python train.py --d_model=192 --n_kv_head=2 --positions="rope" --bias="none" --lr_mult_o=1.5 --batch_tokens=[16384, 32768, 49152] --doc_mask=false --steps=8440 --dataset="wikipedia_en"
MLP neurons of a small language model. Each row is named by its layer, matrix (gate and up: input weights; down: output weights) and neuron, and shows model dimensions 0-191. Each number is 128 + 32 x the weight over its row's rms, rounded and kept within 0 to 255. Numbers have three digits each. A neuron's up and down rows have the sign that makes its largest values positive.
After each neuron's rows, "fires before" lists the tokens most often just after its 100 highest values on Wikipedia text that the model never trained on.

L4.gate310:186174119142125130122084121134122173125097128190129126144127076107066162179098133161111077133119143132071117161150082140107151182146124080156138103129093165091102151065143098128140118124124176152142196134136174166151189110091112134103188158144116084126124068150119138117120140107126117105113113106169152158160162105131106112181114129137135067117157093166202107115096163114151006156061111135171175129106136159078149087111162152148106092117143124079147071142117141108200139109151133128079161141111152123188146155106083120131162086135183154109157086181098131057130157130126149081
L4.up310:161105138074137107049120125176115161106076129185112176102112110144189102133100091152057136121099106122127074116145085125175173126073143160112099084093158107114154153146129129114131094118187113185127178137166116132182104063086081115115133114134133179112111141184084165168153151126144131081163141124121151123110192139100127153169151081148152113163091093089147160121077160151131079175178134103084185087092086161107120175188127103146097136080116083148115170129163166107156139155112153147170169140146069125128114120148166154146137129140103081147116130094096114167110062178155125208
L4.down310:152183169171112131125132093085166073127146105141116133122129173047159187113129131111058125181134085145102117083165055117125147138098146089183150166108095189140138183108139169121137073113123124123119128106105126131142172095105114101155176123187136090151154105130118169154089145095104148079122180126103145083146124162144175092106142181135156137161144117131167165180108128095133147141159094175182184124111073104073169065130149134140116153155165149141167146119180074117136141153152165115169115108124135123087140198073174154151158075065176141161110069164131079079125134165128148151
fires before: "rough", "an", "ough", "in", "ose", "ir"

L4.gate479:101128083092161149124153122142165146131113169155123120091088136108115137092069112103153053088104141161107168156152131097106140167161109140186148088122141127144137099097106136153126158122142111184121147137077154176106066160129099099191139155104144125133110068116124116152150069121190063110100168156092158082160084176169159157065178158157151111112148176055142117116136147151046154143127138160138149100126159139164112156095186108107152164085114190162117118132092092133152085204146093114118105124197136107142126166082121097159150161101135092106069113087151087074159142101178148179
L4.up479:098162110140132111171106125090186075093124133191167128004122112185086096054196181110121132083123133129132148157096092101139118167181129108112110125123147114126141148140185080155092143100094170168105095062063116122152070122094211123112102154134116109159135127159141165125171128135140152103095155161134102176144090115126080149080105120127112140126118219148064113119159172147092122122100151106106136108098128118139137084126135120117164192128164130128144124134152091150162112143116130156136111126111146109143135179144135072159080174093154108168157091096158171098113134105089177204
L4.down479:090103095092087109122173148109128090058133147117077126126135090138192144161179144124180121139106094146128105095124098109165116193095120130125137188101152182096123138096113179113138144131144141151166137109071086120197148168139144134135151136160137152091111127114145146163109116140067115070103166159134101105105150150105114131128125163169127160161095120139141176126136121145134152131116105150119144166094078132178170121171149135141129119147151190121101111197054071156146100146182127145149112255156165104132223089191150111078133142121145138170142050152138092124110071147166163125
fires before: "===", "1", "2", "5", "[", "4"

L4.gate73:183137136112148114139081103096122196153038084120176110061113091150125102132100134128128148101098144145111096055163088091113107149094090127102159137102133132124155126125128099073117155135096136166147117096088088141161134181093081078149159170182124097133094181139081128140102148148168144169067082113143137139107059127180106090149104107126143106120168150080074119095131153200097105214134116195157162161122180163162116104104146105080160159197150125115141103090146147103088154127130111136131163163118137167121103117116057126102078124119151106136127085107140061179103163186146128121
L4.up73:157202211106151153143103133047154076190127138142156120125100092207130158091130145156102162160103077133183085151162120094129123082129140138145137112121106102117189153148167104149103172106120086154129113102100148096080054193151160105188099146143111109064147140126137153119114156150130094075160065137172115095174127167151115133096148111171111088154153085103123113083068110167120118215078084128150188113152148107143103162176162150120154128138115083147091114091140139140098083183126119113183133116153141153165095106080116145134084152093113138134073108123145105115132092134133138071
L4.down73:080127148164124129145082133121077112105124118142155133109098068145125140139121075068102172106176118146160119160152093129131095147118139168140128147129106033134162155082152109098138168087098142130133138093112116098111149186124131072125102122163124116125160133104108140061212156158148056174065073136128120124111110135142056177125154137113118148154131069152062150125194126142138158142146154198120159126095118116152127123143144118156089114191139172082116156151099156108101151219087064165196192163169137121126145133143095119171088081113139153166068136121175133158172173145129120125
fires before: "id", "ist", "el", "y", "en"

L4.gate357:104155150135095166115108085060204146162140087153129166179149177123125075134136124118169130134124121127180148155166097156131136149117120205154140076070057108128138115158174120113139145140104138139103087110134118131129127127152134121097151117134164102136094095150131114118133212164167106141145175117183097088103104132187128086135169129136086081113116146148116134114148165120146155160167097158133151165125144131087085148125117171173090197108202198109163178092144106137134139045096171114157098189150172167084181119038103169147139118169139139120175124120131077172157127082163159142
L4.up357:122104128097131150161134159233093162168138066173150153146092099079110139134135134150142145126104156106125095051112150119140153125137153137180135130088157135180156116134114154182086161171173116112120160068067125089137058124129122122119177121158115199095178128111107141135200072099137125151119114162082149135082121044104092106120114108108176083144118124156104154125165159114087120158125101139111102136124092117144127152128127073139139154193167080117114111111107146154081126086146159124078106090119117110116104182199117185154109154145041115097184134148154134100159069135168144070
L4.down357:073142119164098093097150202170137166110090078097147103125111158100097099129128121044130051108145185120111160124130155117163120123142079178084088132093225102080117134099140138116143088156101058117103176109157099091087115154124065084148234121152133149091090135113129154139185099149173126144128104173126085136145161088136146077120122172091164121172093144186154088135115130123141118148117097126107099127191105143097146133080108155162139153070168082108132115136107107127096104083088147130120166152109106140203162165153121132101176138140140117117171169116117140084182105133100108134
fires before: " to", "|---", "al", "s", "|---|---"

L4.gate371:141169147141132203092142126122102127136147086103131142130149159155114146157087095172133108139132190116183175130169126139172111095111142093105120121114160055183122138155079165161168167186145112100123133095113118139152073135149073133093141068099110080107096158107153098130161063144193081102133118156035095070119133176134121103139197194140110109141070166106124080060137143106131137123137137076128081149110138125105096129151145160073150190139148155121082110115178095144104101117153173178097193080140153119171136090110159081160119097158168116128104143122113139187095122165094098137
L4.up371:163076095135160100198165134121046080140111126051066118101106083123142133087143151158136174110144109131089176167145166131115130155107159059177169171126141176125042139133129198121099126112153143117166115145154050155131178161098172141118159139123126108086129114134135144102117124146174097166119117143173129112118119066140112127064126116140105178109150138117103120073128134141160164135178156108119124147105121181184125157138103117075126086110114130155111084133132196114111110093131091143068105134151062144144093087129180095059135106174146097092109143102124185193130126096194111149
L4.down371:136131151112062173163115143117134123101133098124113086105116120143170131113099156221181116136118187090130147118159146140099150124134151101110116203161133126136156114145086186099114077148174133137124182108144090147142125107156115131155101111128113122173105133158171123172150094137159136158208074159149088165168140145161136162050144135115135192171132100069101075119137180089119133148128128114140130126123084104092150153135078160114106189137162132149118115073115150154097173155193070202128122118116149046147142134131158043106198138130100168110157136167127059123084112091092082110
fires before: "ess", "ed", "act", "im", "in", "ay"

L4.gate429:164151033088120136104150115161112120128137134154118109126124184084120111066090129091115178122096169074097090161164158101132115086087095175080150132063135147111165120131157154153193137152128146113116151136107168078145099083121120120157144143180139143108129141161086117135146090125096165131129107132084148109058139135115151081196108074086057202108158082077119167130140141207155115125097156112112095101078130155068121117155142117052090160111116136133080174159165113116130111124114126148059123179101167141114129128166130165107189115100148111173160093151126106155117145067121062144
L4.up429:101111072098183087120182135098128098143114086174142156131118177144113107105179195144178121141113136104124166136119144136176085126156102114094109155146138125142191177154178139125172121217146183059189155162132127080121150100121150161168169132149144104185123160148166095096113140138102182162177165127117087073155073146131121066139099118090138158070180162116134131133127113112096108086133155135110150044126183148076082100122119102126128139077127145100159147209126080134154163068150107102148093133115140143159123129133099175057127138109164144110113115145158124127108172141154164192
L4.down429:125130132146114142170105094150121207118149162153065083106130124131043102109139048122165121055144108111152067136136104110090156127121125156113104161098150170147119091165133105094140094095076109195065135142097111107143104183101098157102117112084137134133093120119088159109103167166128104142181117150094173150119107104140104224101157164109097145107112090144142093191184148161135119147106162124117162147188079154120187167110077185130147101137175117161104104068124109112093135146172092164051097082105096111137206186135122134143140106116126109161161139092128126143132121109125071134
fires before: " |", " ", " be", "a"

L4.gate452:103136161101113139132131088094125164168136143116118095116228133091091121135161138115116163121149117101079176141215162120126043171174111188142161076128114115191107185102127123149151080139135096106118131138186141135130115134119192104077165169123166086124119125095125076145157136132131148138094151118128148140169139142061159104132100136152126141133090102138120151109110071117109122077184124152165140084123141179126114081165105152163190147133165098076148113123124132151131131098117107128137075114230140046110173156117075139073210140096131138100126121132165157093183136058113142126
L4.up452:081134185171085107139158079130083057099120172098201129102143121168110187159143118154135142078131146087111099114113187063144106105117135124117139117093106062183112141113093133113177095099135122160099117134190110148112163195173120134160095086090132148101106153132109122130182149183134140106091100170119132133144102156122059115091163174130109118069129104187114149106157081153128149122181229106165133117129143078113086046132127151072103095145144135200131119128136138143116130081136132140112091230112130086132120131119171101113112163150097153123158088117094118142104170150126111101
L4.down452:091140140072070100127092146188097156129129105188145107171117147077078159120092107121116143155137121153139103102135170082022069143139066125157050102131131145096104104153139171157152061138052131140082081153135186082113069130123150104123192081111170079154147125136103121101157097150129108181152095133087120158115134101119167120093122125132103153152170108207088127147092064147122138094156094118097141101103094147186148177094058082123148114180122140131098116110157146150119115163186168110107112124132133054147110096162111120156121103150139107110169111103141144096129095138133157094
fires before: "l", "ished", "y", "ish", "t", " "

L4.gate112:095159075101075096121106186128105141139202070045081111099108106143070150098116070141129119094141111113089113157157111142116206115139159143125162117107134136068096116173142120133179122116136085094154117121124132103123083117137217120101161134098162086141092114156145116118099176135210105112148100097122129183168194139180141129211141163136168094157111114137166121091066104115140074134150141144119128140162119110096123094144109132153129131114118084142137118202118112136089136126181163076159150171120168116168171098095118140162139111132122071148096188083168188094134183150129169119
L4.up112:140070120138139091080095108124094136105160125087110110116097155078109107085147154098056094174138107090118086147130122120170141084190133110180162122117088119151084127209093204104137096130153086109111145142102087158071108145204170156150169082122147060124114112145115102113109167131113140140122114134099142108131188085156160093124113133139151137040074173140188123134085150084071097125096185082123098148138102103085147137135144085112115176127081173101149126181135128069121121101084147099180142183080152134172096144120139183171142127186138155150148156096139152125155172118125155142
L4.down112:152123085099121150106173185107147097115112098172084109167169188111107174158196144163151123076160100174177117112142126109145165155155063163117171118120082113094153076136118116156155109120113078149157131151096155136122157138173146057134150088123182176099140099094157105135100144114160138145128165168171133141129141089085105125182152150128108098126076064156103121152146135069109140088121159088122140156118160144163125125097128096097075197071128141060064149157103124130107149084171147100125112085177154103095092087032116133138157106111108135154091172200145149132085119071104119161
fires before: "ation", "N", "ate", "ated", " S", "an"

L4.gate56:132093159075141082109082155133145139133149175120089119158114124088154141099161135109147147150122146141123121134116134232129120155113139122158150167160133172128173134097118129169116132113118094163067113154123080159158136113148123177182148100148183143158145070100095117126094159177078042100062136153082108133145103112144106095119109160080163106144087086080129123133087092120076143123104104131095092192090179088153065189122122150160133107210198168129118126126195141154116137199193123137169128116123109162067097150123084144132187166126134139146113143139089159135137130135209110129
L4.up56:126117134105179128113099130131123047158160144093124110105103167114104173115090140099161181141176108097160154117118154153048133155142109193136149183123114153135100160105142142171139106091126127150138146236121114106062096078131138125164172108148103189123131126130159116116135144129159110125114174151068102139123051089099131094053157133155124127150036187105087158097122166116154115138147087123116071198130109124184126149128121133147147124139086209088143118119137167116102111118120183171113113112083215134094118149122126135140202121130157115184147080097109113152137171166147146141
L4.down56:035099102138153139102158158158085068114131100167092118153131110129118144112117117112159129135075104142164129133151152143196120029131064124172124123172127117103068097116121086146131089167189106089107099109197119156146108128118162070130146100208126166125127104135170066138065175101084089160135076066122101119160118108164121128110114115075087088087131130096170122149095153156130180165079162155106096108103145174094161158087154122093116117126136103158100110116116053098127142132138124154149154114158097147185160170089079086146109152132106066140131148131123107189091164145114091137
fires before: " |", ":", ".", "act"

L4.gate327:143125106128159086164157135097192137148116120138220168154139187103058140062156112141144158130076101106133079086180138145123164136102113090122154106136110093116084133160139096153149197122110132131117152078159125092095135105159178180120142157165050119171151136138116162152101163083164185182128172187115130168195143091109184076132057115127084144115111075088095123110192147139118116119128116144092159128194200137105073079143098123157111099105154136187101127151170123102149143124140130148108134186139141113150132082115176087120099160126190094140109128146084156153129148123106110127
L4.up327:123140200084112110129069141110156212133173121073134164133136135105160138091144169127171170125161101234125104134117077176095073097090059141095092192169103135123154121115128089103152122152140175112132156142139132132133126092125081127116123137065132104145140134158114117169207118130124155136151121149117118122141093167135121101084153167056167123119100099199129131141150137142119143182096127102149114035132120119134104133091160134113124095084120143126115177087159103120146134110136185138113116149073080147056169106129185169112064077176160105132118057117133135076111144143121181112
L4.down327:126086088154095119116085111176041148164148120091124156159121140124112197127129151097117102088064113126111126127093145129142125113143099156154147140147158118152125111114157159111134099100176156093146115173169189088089153081152067172129115150157058165103171134142124129158121113123123051114169113067102190149146109134121158097153101207093084120113096101171092194128133118162176086140112104186120103143146133130174116116161133140134139142151165109108117165089152113113115075150146149113076088123070169105094140108076049069093174136135085078083150061150082149151107157181132140105
fires before: " ", " (", "ge", "b"

L4.gate384:164138135121127145183126104168120107111174117134186106104118182146136116140112146107157148138095168128099134151107089141158149108157106096090105107182156123143125140137156159147090204144105082087084197136099154075052191068149095084059102116085117179115134101139115099104105128079132073125111176130108190173161086101152123149159117191103190139096137086168176140103111128103136123123093146184127154129134172101139130101143144120084087086121112116152200085133129157113177114152111129175132115131167062083088169094125139167098130115107201092216102098106137139150137116118141191120
L4.up384:187190082095175105126151122113130081143099103141200175139145121091105133112021133150138131122156141138096122112116114057098144115164130155156153202131141111107143084097134111139051165147119176106114090112117121147079144136112136137094104096179112121124183112137132121151163059148093129123146111130124148137104134169087129171112167113113080146094168151172077116170094138117173120152105135157099105116128160175141071156131161047136109167145117153154091109114162157108225170174174094142066119066153144112063137122129113143100135115201136092123115139103137155128146080167150172077
L4.down384:144102125181128115159104070140136103122138106162130091132124163162154096122127193154094136118115112187067134101128129171163165149088113169179142158164162092089118110137177142107155150155121123143090112109102093134142142077125094110093098127111078105172106129140110193108106114115092144117082092093084127118140100139177182129116128128124138122170159152175171086099194108130078105113083176151122143107087110118138109075100104057108135112082164085106106063109124209125176111172192183144136129150111098099081125108128124136109098170145092122170180165060196140138123113133097221191
fires before: "===", "The", "|", "C", "K", "G"

L4.gate168:125147145133151108172112174133111069134050101126101119141157188114115056129108106109067056184118115146154166136170127108125114032110110121131130102132177099133157135096135126086137120090080132129166160140055084141105180134134082161101108159146135171162136103075228115101101123096151062120148117177135165092138088162099119178089121132109148104116074151151137129156153170176124159128129174113116125100161174125117118082117166105091129115176104131171158146136124129186088096134119089106053112115093149040086101108137162138114116109142087125181125155130132122154117166153171082160
L4.up168:157080069097122173104139092147091127150132140219110145140102092129111148166097093160129081164177152159165138105168118155138177212147153147109204099160038141118147143167192082115120154145085085107124115136127119157122075103136151077130145162140094067122197114123105124140117180179106098137136125116181131108165131057124120121087106130102157104135106138186175118130133121106131111167135135114136097118165107082142115122123137115119133156113142103130138123168144083158148138173086139084173146125120066125078079144097171094162105130116144149106063147111113138077111105058059206168
L4.down168:126158114198046133166184152176108125145127139120154141163171124150128163141091137096165100166161113185087118154112079106121116130114156109068129158171118095106130105135102177084107113159171083113141136093205100105128124151064119128145080089169101200124089118145117142148122118113136096144124111130121083137158131125176139082154108210113150166169145157100094118115149181116139148138067119128151144108101157196156103147074075053139122052104186115138148101111100116134137139120158091086160092179136182048119141093183104139164171126152134130143106149092142131135136165082185170100
fires before: "-", "g"

L4.gate402:102135096120167152138166162102106146113092109040133095148112088073124141080191129186138134127165164137130142133167132163137128154166119184086168079137100116106088174069137136129138137135174161134147125140124132172069058116183135131108126105079200089183087141081127129173126133154134135108101185097141127121158093165173151173146104144180090113153110097088108143147172107145142130147129065079095080141092147095156098105150150150122143112107087130187086108089150189094134178078154093144144142099099093164121148187170177099147126091163134219086104120081087112095140117127147104146
L4.up402:167184190184111176091137167138119111074167171127132150144147066137115161119084144169119128108173159142089165191108154141193133150135145086085105135175157117137149112143113109121076206191118128138115128155165147178104162148082084144101162147144181131147194171099143144102151120128128093124160106102090169155105102103175135120132121148132035136206167091108073104118147100168079048151109122191052148066152153065111091125157089101101141142154132128149117108135153142122102113100111174126168133123157076116192128132133108108104135115129100190099136106135120103158119123107113121133
L4.down402:164154119106095115156090086149101081105117122152064092121124107116121130175147085124154051130101121154162146104074130167133161137135103139063080205140147154153168085165134115166100144165122161097083126097117139145133102153173121120134155077089119105117187115106134073110147117158087128048068143169103150143116122137178132162091106167190058158191113105117103085204112111140063156112121103163098157074120103141153144088196095122100126118164090162143092077086144181090148167200151176087088112132095096119130151125137082091136111114142129148145122139140175124124092099170137103142
fires before: "ed", "all", "ith", "it", "l", " by"

L4.gate439:194170166169100039071069085118151114121147159149138081098077144099149126112131130087101153078166091135118117149129130065112158091123148127143112043141149155175151176162108164169160097180087127139186163121164102052133122109161112120113124091114121129118156143124121118139162126092174199203110141148120189148158117134133077126140113122147118100067116156108110102062125200162135070098077120127129124065151117096105185155120114161138121144094159126118092147146116082107082178106110156185079150113114177102130147083141135159101087140151112105172100112146119129188107105145115161151
L4.up439:097200185197104102096099108132114097111124098093141183146104171124194110106102190175113168129132155142124146039159101119146112090125078101118172151100127102131112082138096159128117090158153144118100123058114124078107107120169177152108069123091076154156158160097109147104135121134130091101083129084088119106210166128059084139157120223113178099134157129150129165104130137111068144104129153110138165163134157130102153109085135118210155088145097128150150101160114165123120130123144129124162086072157079131167135158085226079127166118116125125111089130135138110091109141141137131122
L4.down439:159090170114087104118161177158094165116098063137069132137123098103118128117088146086070100095101122107093096182111179151118153132172148136145157146124154121156169140130178090116137096117110113085116182176149064064081130154176159146141092073096152126130175151135160108152133106101093176095057179103222128132104074110070136117100109104150143168187134146189144158135083106133126127151095083137166103122153097127152185156182184095126169139131114115137177142100188105145128166117122086093131124144187134109144162153139178148181187135122153123173096110124058126155126141128164127119
fires before: " "

L4.gate303:131110126174083139125137090078166115095117080091138165145119024136093122074149156113171122169118118180139117175139206072112137132066158095143110143045119173119117098134203114157157131119131144170148149149141101193106170153117167123177157049113153119122134106115188101138085115149148108107138179134152188121126144105075107143105136125140139110163106122054165158101118143128146150115135121159097114154176143131123125132135142132132103140162150077114189114168094166153116162110139143191148112065135146153142077098146057105143118141137139175110088130083158177094161110081190065102
L4.up303:101140191121115154099154164138073093167151126102170107110152062165089115124158112149125115131090082147128106077148208091164118096152126095099084202121164181148128124128170116078152078189173107117126204163192081113124110131160124105164156145163080145145118122181079095184128134146111148180118155146112151095091106098132106084039090112114121099164144122148072092108135098114126145125129150129122114111140182135111146174099105130127144155146163108183116123144109108169132141137111143133089160127113195197045122107120095159167121070097082150178110160135083150152126123156107060121
L4.down303:129101166091142119131139139162107140153129105114117125139099078198153115110097120144171093173066139054160120102159126145196130132095125148173167135116104192168125113099146091136123095172183158147155180134131115095147138143118171100159120093144127113111161127092123162162147133157117186104131110127090243084160093094138145099083143122154118116171141104162104140100120136162118115092106148138126142107066090108080179172138071193074178163175163107184111098202139101110154145118181083119170177139071150078100161165082096129131134113093121114146149114116149125129140186193112157080
fires before: "c", "ce", "ced", "or", "ional"

L4.gate72:152071114163206074178123068154149121166133102123124101117054140100135164190187129180085170098098144166087094167136112130135181120110173108191102096189090108134178126113105150149164171107189090128078164178116174141113134083129124138128130172123113111065122117164117116176123162103143146091069140137125131151149178104110097125060133168077139138149132109130105133157156153115149143139162117118152131111151135094079137126103127137148092136126139063122042133101084118165111119124145143100080121068101105162091120116092150182150152079130115119137177104117168080122115167157222141100
L4.up72:139156122121123181163165143145083168104164146099092117151101086194160142149114108134115113169045124084182105079126166153203125149082105128159087101063113155170135076128102170126115108164157139123094124113165083106088148129135109125113123091155101132067127101113143132148126174119149105129099139112148161080102126197190146108123133091118143132127080145140119125063109109174092143145072110207043164176106159121092117173122102066087176143121117168164143175181140109136149129129151183107167107080178123065150086182103097142118094089146155092091159136113143112120165089092140129115
L4.down72:147169160098113176155182097043140116123078066202067122102119139112103098151094136083117129160137189139197109087098135137117111133118117181184126112147088170215103134192046146159159141072096132115110122109178158138123148110145088142145103126135116095116184078144140128127129125097156109161087123129157091131106176067103097114095156151133106097139095091069141072116117131129131110128139125126159142100159167164155129091144153073070092115090169137130111121131145148101103124159128122160141078137160170162160140119113112094052108103165156102129177192144118180110109089076169083145
fires before: "f", "n", "d", "-", "v", " as"

L4.gate323:132107143144104125128137027089160131154169100124109141122134122143035114169155102201090115117121093167139129163108175078140155118163103103143128098117141171101142142149165153094158043135156104143107132141150088135132122174121114139143110129137114119143140115139130101154112115158101141115189149184160091186133089155145095108092073142145127137140111115149204040122108117173108127127174185146131109109162179133144130090091101097132111130061160105118159075099105071160153094168067172169120074159119146167149121110127044118132190095085149098110093124176058138145177137095100087118
L4.up323:078156209154133159095172151189082148097119121108157121120105113128127133109111095138168112139123091097073167118159118105123120172085128126137137147131153146152055110120090144171093120124068152130138163046112068108143124121120155099153153177158158183172073151152137058101096134084083130081137156102129099135141094129148137086082114126138174092147119141052113126151148103091079138182164141094118148140124119142118098119110035110137120109168124092044164150148089135110122081144051136118083172072130090196129107170167116147150128154119139143119180156123143087120118166139181085075
L4.down323:082130057065134102144093122151139076091140082121140108132135164148055197160122121147123114182152170092065165141158145126119096111149153175062188142129182132168102128112091120144147086147105149168138125145151097099147064143157106181124160121132157085122140111085135108066137092138187140130175158113138112126113076119086151150096104181085078114155083085159093102111115151087167095178156114110156095152123117177111160113107135134093113080156099078081061113092125141082181184148161115114142133130151099120107136129136083164158133110149193152144115175125094182159182169151134139066
fires before: "i", "c", "ce", "um", "I", "ab"

L4.gate150:143076134144115139165088100099084111135090160121214057144126171143155123137166092175109119101104136137091117098172111131114128072131080103120133143126103062098177156187189099092134080138081148140150137089198116172142162087123142125150134143157118093167147126088142150183210098138127115085083113100147141093194144115130114126113114103153035163101133089127128137128097097129106169186136131119137118137145161141082177181111163100175133096107059112162104117141133150165153122108188097145123135090157163153190093063114110152118089086096139100115183077146073117150105132131133099173
L4.up150:222094079117165107139121184098149171156051174121150152111130105092185084148145202121161163130125069174185103114121097071169081149118108150156146138137110153116152107131203163166110117171160147136142127193173163108135085122135154125111085112135101091148147129150123155181135153156164143132122102140126101175111145130093066121168172116133084101110081193168174106163141108137120102131111138187108124105156097180132096140129105156073171131114103095193059099067090115107139105148133139110146159092099136189104130140135147121077168154124098102098154126112064095081145133093109134160
L4.down150:086054092136118147145129218153098099122097084085130111112092069132131090102135110155139104099157074123165173143174141126194158096069117167127153135137108125121112174142147124164095135096113192131133103165080137208140148181097116106147131092104104102145097146141046091169149097133095171139106106102174192094122072093139162124157112130129098160117076060107119097113133095099142106139104121067093110120107148148123078097145146166162107117141098194152097127138191113176169124131117100135066170088163089124114163071147134132112181146085101151164128145130102123138127053176142141158
fires before: "===", "==", "=", "|"

L4.gate97:159165161153102118094100144121142074098200093150190085112124128162155120125157087105092144135112132109185115168145111102155099143087100108163135128113158178040209114142177141162164188153181148109104151166120099120107123134182169137120180149087119169064084092126093169140144129157145110105111184158144144155109108149147133146135124140152127077133081109124156176125168126037126113101159207163071131176090212145085164147185076146132162177148142195127171113129140119094121113141122132105135101110159164162163148120088099130158131177144132122135109120135117087152063093109130132143
L4.up97:107050154144158148209097104139131107137131088104072143120113164093135168100120138099099103094129160107151053147112162155098137152129130170158178128130181166185126082129147146107140163116141117115151157121117157150150132109136117124185126112085138151133065080075196096106094134099184180094196118102140075104136128168139142134155153091149079072113156140201172112072135182133082124160153164170109152119082213181154138127157138164144081093127142202117100111100164118133129135129128091177113076116161109135113074135118085105115142121064152139158100183119148137127120129140177186110
L4.down97:130089163166147072119073108133122158160152125114136105171077164170123148146119160179123103164109172087139148129085135097127143124149142100152153161108117130168195070160090088122156179068129171112170099166080046139169107193084143150153159149115113118148118131119155127157104101181194131124142129142120104121147207128145140097105065047129134184187162082152123094154138135127115160082150105112139081132147145149125100110118137158048144125072099113147099139192079172130133178121179162149145168134099162100076099116125131146105148111146176118087135080104103167076094127139072159151
fires before: " |", "el", " D", ".", "1", " Rep"

L4.gate463:101119155109130068131085093127185133152139124105124140052120133183100115081117148182116166173194198142126173173082194155137058165140134087099132146110113081162046117116146160157149134111106080129149158092126091117065171164192121132107059094096140165111101113139190170147120141087160119154129172184115122103092081062097143138126105114148132114113092079111137098143147166138136174152157116101125105141138156136154107072128180144117174112115122087106116156064067141178110098142168157191130103103142124157126173120098139133113103059129092087154116105118106136183146106101132132116
L4.up463:133113177090087141116114167156100131144161094139168160096100094136083087095134067107134120162181166128115181165091155109163125155104144129091119120161181094075146121095093116128086155097093117094079153156122060106143131143141107096107087115106089113141166168123146082100187159170154120130158105091105131132129167150104148178124126153093134129104161098106127123197168154094151151112080106236110085133155101105115183152156113165136122136119103188146165125113056132096186180149115206109116084175109091117174171102114148147157117076144113077101135081132160146093117127114218128162
L4.down463:178102088124091119122101086170156086149119181124184114148180089150066213154136069126122118104159158139152112170153080153092125119092124170148157144103069142154157095144167128104171077153116114156132146177167070112137112145112104114074163120154158123125148184110165098143094064166110141126137118106179096056089172059077133137134149142139076120078093139098114121177136126130144155142140114121156183152114107134116131063097158160072110131155164153132084108125086198070158120148098173152088052093134111153198088092133082122123106077089150123109128123100112117119123107111161150121
fires before: " An", "ition", "ed", "it", "ing", "er"

L4.gate242:144153117124128038120140161116115107183141135140124140152109188120148182128147126201167111097151072086144174132145080183095173149105086133122131163139110087105156159119143106115109144104094160088146075081114104132211114092141128127120112059111096120179164094086110108131131107173146124129137097123100148141118128178132089152159144091145118148088102121108182076132086125130182112158132136069201135099168124113173083105082117193173137115102084129097149156107088222136142120096166165145096135091143180172134151143120100102184106108050117131147174139143122054151110101137065123126
L4.up242:135117072113086102123147178165137122151152114054107128099184079146114143125119108134139106165135175100122091099092063158105112133134135080189174101130125111077149125124130100090082133182090114109152105102077082169090154211143130168082140061130185137118180112091165141127151193120118123062078101150159147209115129105133107154141154176172136096124132139127128182105115084128124172158145115129110154183165132152122112094143184119163096133072181105107159132146122116085050166123104109182101098129085164125104152145082099112118088127145133094124144052100104199112152117119092115130
L4.down242:138071136109139130176098089095172127092110175140124118189113151123131089126137135170109096163110164173122136090109108131105148084126090146059148118121176132115125106116125173075190127152135088155128123096112101173132054140128159133095125114130071109102172068104092142150154123068162226123134101069066146129102125118170166116107125153084116104108190177126152145116107101138092183124119121144136115105126109108133157095150136192195153077116084144159119146106202085096115123092130149110082130164175157158145115054199135080141087138155146087137131156131156074137197065150114126148
fires before: "ess", "and", "it", "ition"